{"hidden_size": 512, "hidden_act": "tanh_gelu", "norm_place": "pre", "batch_tokens": 131072}
MLP neurons of a small language model. Each row is named by its layer, matrix (down: output weights) and neuron, and shows model dimensions 170-340. Each number is 128 + 32 x the weight over its row's rms, rounded and kept within 0 to 255. Numbers have three digits each.
A block is one neuron, or neurons of one layer that tend to fire together. After each block is what it responds to, as a language model described it from the Wikipedia text at the highest values.

L3.down445:148050133116131123127093144154189099097124088084085117163113107170172167093132107121153145121134107183126103135121154114212174133167131164135073115148138137120125114157133147105095091172127168112131104111103151105127185104126079086151106151079147120157164141095127162121155093122109115186159165143169236143085105174153150148121144131153109118121104159109152104128150120106115105112153108159090179153133118081143210100142123103166123140101097121090175124123150149133105165137143178149123103089108155134103115142136
L3.down447:208128126098105095102144170101068105152145076102084098073097173166098141158156118220181079122124102083189103142121167152103092093153107095127131109106082107117168103147066198119128150140148090103132181109206146089141099091108110141160186119143055130133161148136114095127131144126040090131102153129092140115151156086158094073160105168104119119120102109118099126125082106169099144148094135124140161190117160200118183101089141134087130147136140076137168095142133091117105134081179165124135153121068164099123109060188
L3.down501:132155157097141070112138134136080111108089121169144141148034202112127104170124132137146117166178157140096157134117139153154141101085164162130097122135095136088100156107193133150095140139097083170118131117153203127124163137097142140194142063060110163136107117182161132144143107170198151125097162144149110168151161166142171111113119165162091095099147139133126138091108111142119154096110095089086092077192085095087089137129121144164096115143142126123108144156151137148188123087121124123101105156146119160151085095065
L3.down562:133151109108189130114173114136044147095085119110176136142102122177139132112192128129190166171094148081095161150104085154143142079115185165159145149131152141117179134127128145156096066130135109128058158087140120140204099140096069134121067075123087148156155064179104156133208093109119155113118139116172120107129137119061161122150122191181111148143098113081128164189175085130137116105116084094168123153143132110173148106148111099192141156150093182110152107126169100076160104112108120116184128086178122140082171137099
L3.down645:100138174151102142126178189090108155104122134216191116172103113164159128132152133129155142050142074124157107195110103124144084126160135092113095168163086156129109123111188068136127121087122126097122108111132153114104171093071136123166118143146137111159151162141105172159122095108109158161084140141090084153109109133182126142106110146206091069065074106161156135149162135115139164167095123104058101168177195082126146063090076164105095183179108094079138190150143125184187119076119149136132106108136131142156094176109
L3.down792:077115134111129103088031177150129105088104102130151103142157097138136114150172123064191118148128092135149142136124109103111072156078142122180155167098076102111125115181124121071177154097159130123181144139136149133194125114124114162145161126134146111178119168154163101105086070108138111110092134151145134070139134097147137160149109155155139103088170121097127103121180113111125137145149128103143100104133130200135174090139158074179106095138131161075120169155114152166130115123116156156147066122149162119172186104137
L3.down913:139171130211138082146092130112170084105117179162074077064101122117096086172123168098153116116126171163149129109146150121091151126095159142159161079120135146098094141090108134154154144093141133113118133144093164150105104123111138107125129151117172148119102113160074091195152091130145148183143156106168132114158151167116150101074194145084192109133129066116123132099097115135131127063146109095125125080144175127150169136130118126076128145078148172114091169102076163087103131138152152116116144137081150142061138136232
L3.down1002:094161123131187104126175085159132201130093110191130115131164120166111116157140198142126096103111119102105145089166089079153200111164097143175069175117125132122180099073150116119115141179150094123119132132142128076158119101105145149142165163150136075117131142159144121128171145090151108103077139089188140151154195166140095114133145100177107170120151161142120083164164132134127164087128124124164106188183093108096101136146160203178137136107161127142128128121116095043094137131055121121104059128116117152159137090055
L3.down1057:137152133118109123086095120118119129136149094067118129098158100163120125118188087156117109069186138166068121140100115053091072143137138123091158078084088166115157132109086158106133152117136066179202202118205139115167125133120141147160121102129078170158132079140140133126077115104148074078085126077126136077113177111142126140174097162101132146079162127148154119149125084112105115148075107059164139040136149135128119109121126118122131176111152182137122178129097136123113036144128122086084095136151115093139184094110
L3.down1211:146122119129116122089131179096188182144188165192160139159123098165150104090089188102132140143133117156115172116146148103118131092149127136107105126171137093085122109137052038166176149155061112098128132110163169156111114067104201086131182130154133135215077116164097117116125101115194190145134123156075119142145107121130123093104129137174190054100165144119191108148132176078100131122119092141144145146151115105149043114145142178135104162168117143135129155137126103152147112143180119193191134097150177141105150098092
L3.down1274:134132123187156170095094107086139140128138132124122087122058057096130133137133108136116088124075110102086149086102103127162119157121108103108131147076115138017157172104088085153118099169105137102090038111102126142104181114122113116137100084183149109123095134138180161151154141127141062138110123156140095152134149197140134164123138146099119156198055080115161090163086126168187147131139118095171141148154143165103140118137132126112116143153127072078143148109089159110089133082156111159121158138149131160120139114198
L3.down1278:141112131137167088194128126123104135180145066146102097068180103180095084099065111175074124115092198141076182171104125095098112070095113189122162170102085109136181095096126160105081114139119119153102156155095143119105093143117053139094137106158175110153085120165057092198094114144067100125045100083201096115155121114122123093133134167158138119103158121172085165155130123129139145120109150141132165127120186113122120114121104135175123108181180113125137056110117162149172119117138115169166145097183103162119155149165
L3.down1291:120127104078147115163115096183115082138189142174125122079154139106109093074178127069118160086160119140145105153133157133079120114120132121108089073133119141130133129211092144136152130089123131130114090100102119162143135117157223152190113055139098117141157084129139108137152119120078110073190195107169152140086144180134140139169101124167050061161146074157146156107143092158147159085093151082109083080161143178088120113158182094123175107145090113161110095070084068176089050156113132091119092105123122165103108148133
L3.down1619:123201148101137141133093111138110116113092113137121088160107100125127097128170146143144155182135116163135182091162119122093090088164155158141164152152118142127095141162110112164066134123120132098131090119119200118124120110174121137139150149168134131095122142201178100119127050086055097195073127080162116156132138126160164083165129094127115063081138177132140121156147158043138070163155135109199124177076137110116150131184128111114114098180117175136113153123120134133164125093142126142128065090161114117121181134088
L3.down1639:178085145109118165105185138158170141116122153128152096134174068106118164117133150138165092142149116197107215143113073127121122111161105149111111144172113137113162121111100164152143135134094140093139091110109155137095130142123132124144147145104099137119176109175150146123106146089161122132153129153097119055116145168061088109141078158103093090099112125121182145144107109158143128167141106210130127118125145148074160099170159145118125148110120121087102104172146115102109104141097116109165102104152093140106066066025
L3.down1924:183167122112056084091138127096083099150132218156049154178130082166102115129133145143152173098087082048114133144077053101114054137090090120139134094126176146144084130130129144173119104135200068110086106158142112136195133046192148142128123111153164112188151137109136129141162097119100100087137102180179156104094135160090115100142156141094091160119131155143086118148153135106103134129104126142161142114129069103168143073121066134132152112142119149123131122118085138160092103190158141156220120157119108124165103115177
Proper-name completion tokens

L3.down236:103139104086079098103132147147118155122151110144132116141177110079127108098140143081189147143138140199054115158142161083090133164067178190095165109093097090124145158145155163161113122099177141149118116158132162091071140154115128120118121091184129123125116131105117127123088085110103081187139152120096109088115116151196084172152134139078163080188125081136124147113145127125132089122168153104082163111083180077146184152164121135131088185095116156123098152111138123148118132149147103158114132127094115180100168148107
L3.down286:143143134123134094113080165129128136141089166131089164121088104089123125118114134140136127109150101127113136150117143062136132211138076147127154109117166125123145109139154128097141092158168124171162125053124116077123116173142120155085100176100128170183167115162144134140124063085171094109124100126081164093114154193170128125103122154144134087104084119137124157079158171118118134082135173159146126169147133116103108116122181110110119119160152118181078204142110142157137073171122155150145123143128104120082131110110
L3.down342:111138166151098123155151126123163117094131147104137067122147134053146159103131125099142162180119102137151085082137107113121108099173137203197117135149128092145171062182143094122135079168108169164101089151174131090157124087169133078155103094147130137149148172163132109153182072143172122134097097082130165148154129174100106078136123118102117133153042176138133070177106112154112113088155055121066098135118152133151135098155105100167093107136159145116108117151066114130189115118100091144121121095155130128183131097061
L3.down360:176155134120094159079144108208156131098121132067186177105154114185155187098111071115139140171092148133108122102136127126125148163149111107158124084123117129120112066122144120152129149152147102105045173078181124098081098103153077132103150195108141105096139168185119151139148118117148097170145154091189126106098132184136098145174138107163115174147117142174098153128100146081113131160132108086145127069164137122114098141114119075098122103145150146145133125127112150138132139094083101175142141134138091146153146073164
L3.down816:137130148149103100127087156200155125123156110134101117123090138070111138180127124156149131087143169103151134144121156131138084088075100139105146132124111109186210186147101105114109159175154123117139088127082108091152130127148093151097148109123094135077094158150140164062065129133094160137081111133091137114079115108097156194126091061180116159078110135114168113092069120123119129112116131111173140146142112127082180108156191136125146098144180107140138121081110166106091061108124135146145079119135147135111142154098
L3.down872:137143086173149148148076173094115192163125087127122089101041156107131114182086159136114108104114143086101133143102161076111157195102139147123122083155158077160113104139096160150168119147076141187134109158102112148070144154128143156134113120158170177110158093114124126062131163162064089118121146127063107119149139177158159156152096160190154157113073094129187096146087145129080138124119152123137137163114128153067114081107119156104073060172146086098135089078085093203155047093108103126138160137129059174221102144227
L3.down917:163124111118156147128044185178107215104125104162122160105169082136108069068084131132105109177153076135119120101161125158060107088138106079061138122162110086108069173152160138137051168214173122153146150137115117136120141142114156121107169155130124121111087093147203139128091103152122103135128134082117120178139151109129134131123100131155132161045145104145070127093116082103108118078116092178139109159110099104119090139145130111143155116189108142142064151104078119127119101107114183107156120063190114156133127132062
L3.down1006:102162132085154146165134121109118113140152144124120169104124150041070141155177162138179185146123135083112211156140124116102170182157161159130092180119132112135174122164121067127070101084088111140186159136172139120136088168137118097114082098110158103144140090098099104197142179127122129133130134157099145130116096117173167149107117142149189184123017124106097114106140124202088169113052163116130120173150099119192104164147123133126130138101110120145131155191134148162088115133179237118076171076176156083133118122137
L3.down1063:130118141115146144159166143158130129108125043097139180107116097113146185160089121122139154154080171130130159131081052145156117119140198118102078115104086146134069093086150148105140126140174088110122100101102140124207097150122125143039142148122166093121093087191139123149189138124126166140102123079162133105116140114146091114162136121105136149105155064119099097133123094104096165171153078155147135089147151090126083131132106173195108079080154168128171188120073098105127122138123107137155118121171151155118132113036
L3.down1140:130125123113106103148162114134063178151099134144142170182104130176181110174089080137152132171098122081119096143106112127078128157175089101094144153093146087123146174128116152107079135118146129189096186051128132147116130141129170156125157109183130093113137130153159131153181099131140097121095127123087147174136145121125125106099110149129077193192126091103093142154098091110093135086114117118101110129115142153064142085123159176072094195119086159109135109174110081090137065105105148138161205168127121138170115164174
L3.down1173:121131174127175165138101134154139134121140160113117118102102121126088120118124158162136164112074057116064114103129167097111162081101062112120142107101101090118129143162058178104051152068176139175108125145090122128118091146159127173136192132171111114124097139109165163153112104144116120119062126126151137114148162152150140140162102183149078147169112121134149153143136124138113149115150118079122107108127136103103105102153161162140082078140135181097130197068093152092083125149100113122186122135148166199138111101079
L3.down1272:138149196123156096180153136123165093106095125099128099121072151129106171110135086161143112126151114099190129150093110146164075224144218108119109128135137137083154173101087102139146109152097145081129133141109144147143121115090133129178098142125082135147111139197198100084107112131125147204086106075147109108154119145196184096183145182125116111135126074114120137145126144136107103117120095144143170164137110089171087156084112077089112135146100108103116135144142156106109137126094152184191140170105177174160106169097
L3.down1530:159127125163061188079098144229125159117109150113125159183078136141112111121107190119135108117203194146116121143138170186132158143131131151121090145136129081178100104164221112085146147132086098154130191124163162140128135112158136110136124130132132114146145083154089104160108168091173140099104097108093125093074127141162094135082134121087123137124142134163091092157109123074127132149069155050091082032153108112154059192151203143062106172082086109174096163103127136094161105125145125150103170115081150122154169161166
L3.down1704:174069154101137157180081122143101115131104192108087135135200046107131141133119151140164177110157071193117099028132114067172155149116095122092146208129182101096091151095135203140103109121112104124108104134119184131141085175133158160145138108123127098118036149129205062107116167106145070147160129161129158147103130149122122096124122152124120088120168142134128062098109209169124123131173140218103147174159142111119146135120118129093166118128110189126140099163135161084073149103154154141148174118102109121085157125087
L3.down1716:135100162121107104103075152117159176108137144089143110151127150144135104131081113077126132077122136099136102106122140148171085168131154124092129130103168117096066099187170106101084122173110154109102131150120072098119099224132198137135131138198101075122123084111143155082193119145090061136154157130131138172125152104099132067150109150146092149173176126122085169046116096092149150125119050128106082126122097132120190128115108187114110131139108173137207167115128145083073187126069127146160147187209090176120127194070
L3.down1796:103157112082077101082160150184076120130172183143161125143150121135185123149122146134119086112091101114110170192140121128110071144124098125138137185178145100107045102135120101123136061138138127194120100080093147130115077091050081109078142198134099111126141097183100091176181166132104161063138154131115103171100134192129087118109094234198148179108167108096133133103178147073133126096140130083133121143120120099129092102130169132137177154160133156167105165100143093125173129139073093137142080139117130132170155148016
Biographical years and article titles

L4.down1532:101117145182159092120141163090165132084173132055100077039109075160116136086155128132114101103195126149130098101130094099178104165130104144172150088137176137174095119135170142164130154132149151076160173170168150135110112104120093112187164095145194061102104134188121160102135096133171100121092067163149148108126145112081083156077180115150114119118142124130185072160169092113136105184135168058130089108181166155084159135112092077107091191112172106107034132086063157108148060115143156093142110150095134118146120113065
Place-name endings

L7.down21:070128136134136144119131192089184123117124086100138131177110143115130111129145191156136125127070123080131169123036116174161109139129134154087135116094086118096097149072127106150166109129127156079071132072124104156098135141114121087140091095160161113077130168120134158147110104119081145170173074157152078101123086079139101140129170154154173101072094073138163139142149125115162150167129116077117165128192167155125089131074132157122101090121126152210126149078141175103161108087114140123165203149090147157151142152146
L7.down863:110126140123110198127117121105132118150101114144081124093126077108126148093189145075075103132149119077091131134133107136118088123156144122083145076054065092141099103108118083117125124134077200130100132116151120117126181167124163151133169136148102076148090128155159150129143104113099146151137146100184142105118110117127108165142165131210119192045104134033097136176114067101101178154111144139123131087139104155096122119148137113136166150093172163125129162128118115142149144078209108126114151151114157143133159134097
L7.down1310:093163098132093162099160170147096109189109166101148160137091122108087135185118116110062094095140079000132139121146157169161145133162140148125160173126142105136150160090103135202161103141160131111125128129165123140158131164071155141152152076135101170193095102138127148091174111107113087098091120091140131122130151172121089151138099097122096099094144231119147122074148114132121083104148106158075092116136105187183080080082133086095147153030162173064100122082105094189124114116134118115112197090165106126135099107156
L7.down1963:105086176130140121120098111122125229098096080135140089137122101121146133174122184157124172145174125054068137095113120095113125151155153101072083097107177146100139136136122182168174121164134093160144132151141115132177132105077121166142123117102094150078167126113161182109121160121138153141119168136103093130121184144197091142157117125120081098126137175064154092173101168088133161165148163174167159156162150141160184111111068111143197141136106075108150148102196161148163149136173156140096065146148187098139107110249
Inside multiword proper names

L7.down61:113115168104160163123085137138126177140161137124150121085138148153112116114110143119077137083104107130073155140103145095153151129100166111182104114169110131149098109158135129058102130152177138103122149137135069177123210116167159136120159110138106096086115073151135149136055111106112105130102182138134125112104111136078075175198171067152124107155173122118128136098133142081118093087139115115075095131131143107149099104131145173163131147183117119087074105115117144107143106141120144094112093144090123138140171162081
L7.down1013:077145167158083180132111132173109157157148146110160150120128106146171099152111101118130089097117110159110100093124080173170123200110112169139083134140159094081118097105149157075143173182200159151144112149136172099174134075160087137186061175128124137175118151173103134068110155140063197121097104147148084077071143133102141146142168154147143110131145126074115083080081155149114099156101097169091142105159105155109122107175086065141138177141176164087092092139096097103123117085118102132168151125175161117095110141079
L7.down1510:141140114173126152118141156103080195147149099096166135159128045150139135171167118174081101091092132162142114129090137128080128080142132130104112122144117160149141092171125068159148094099074180081098125129100134131130072127171150114085140101116123099168108117115096154057132123108091135148156139102102109123109065109140127127103106098170111121130141057117121087121148199115199079141167056127106135147036109153187118165094178146058175071110106170159144140199124144097086109163075077061151101125136114152108133189126
L7.down1806:110126033090186130157151121162113166099177125227118148135144116166139136138106096111091120142101179094085147175134147107079112097170148095122109094095170135099104133114142108158120156146128118169172056101085121101172115108175131087046160162075108088149107135091182173162100122110093174154122081126112172103065084161067129131132174142139099227112160129135135157092147129059106148111105173101078124162129182115115093140139086139108125087111175093157125128190138156108139153062126079142090108097134117127150137141000
Biography lead-sentence boundary

L4.down458:080113106079151080109136120122176123105117140137123133157163116123138142114124150140139114154068184121140063122140133110163116189098092124102160105120181132110166093166181143107141133083115157148115093165164088099087148157074153117098181156145103136157130115167119121119170093125061064149136128121111092179170155107112092130122166186120119177093137119121120124130093067126120178113161122083188168107109164092138170172141141055138177106101136069083130187076078078173114162150097136133168177117100088167168104160217
Heading and parenthesis endings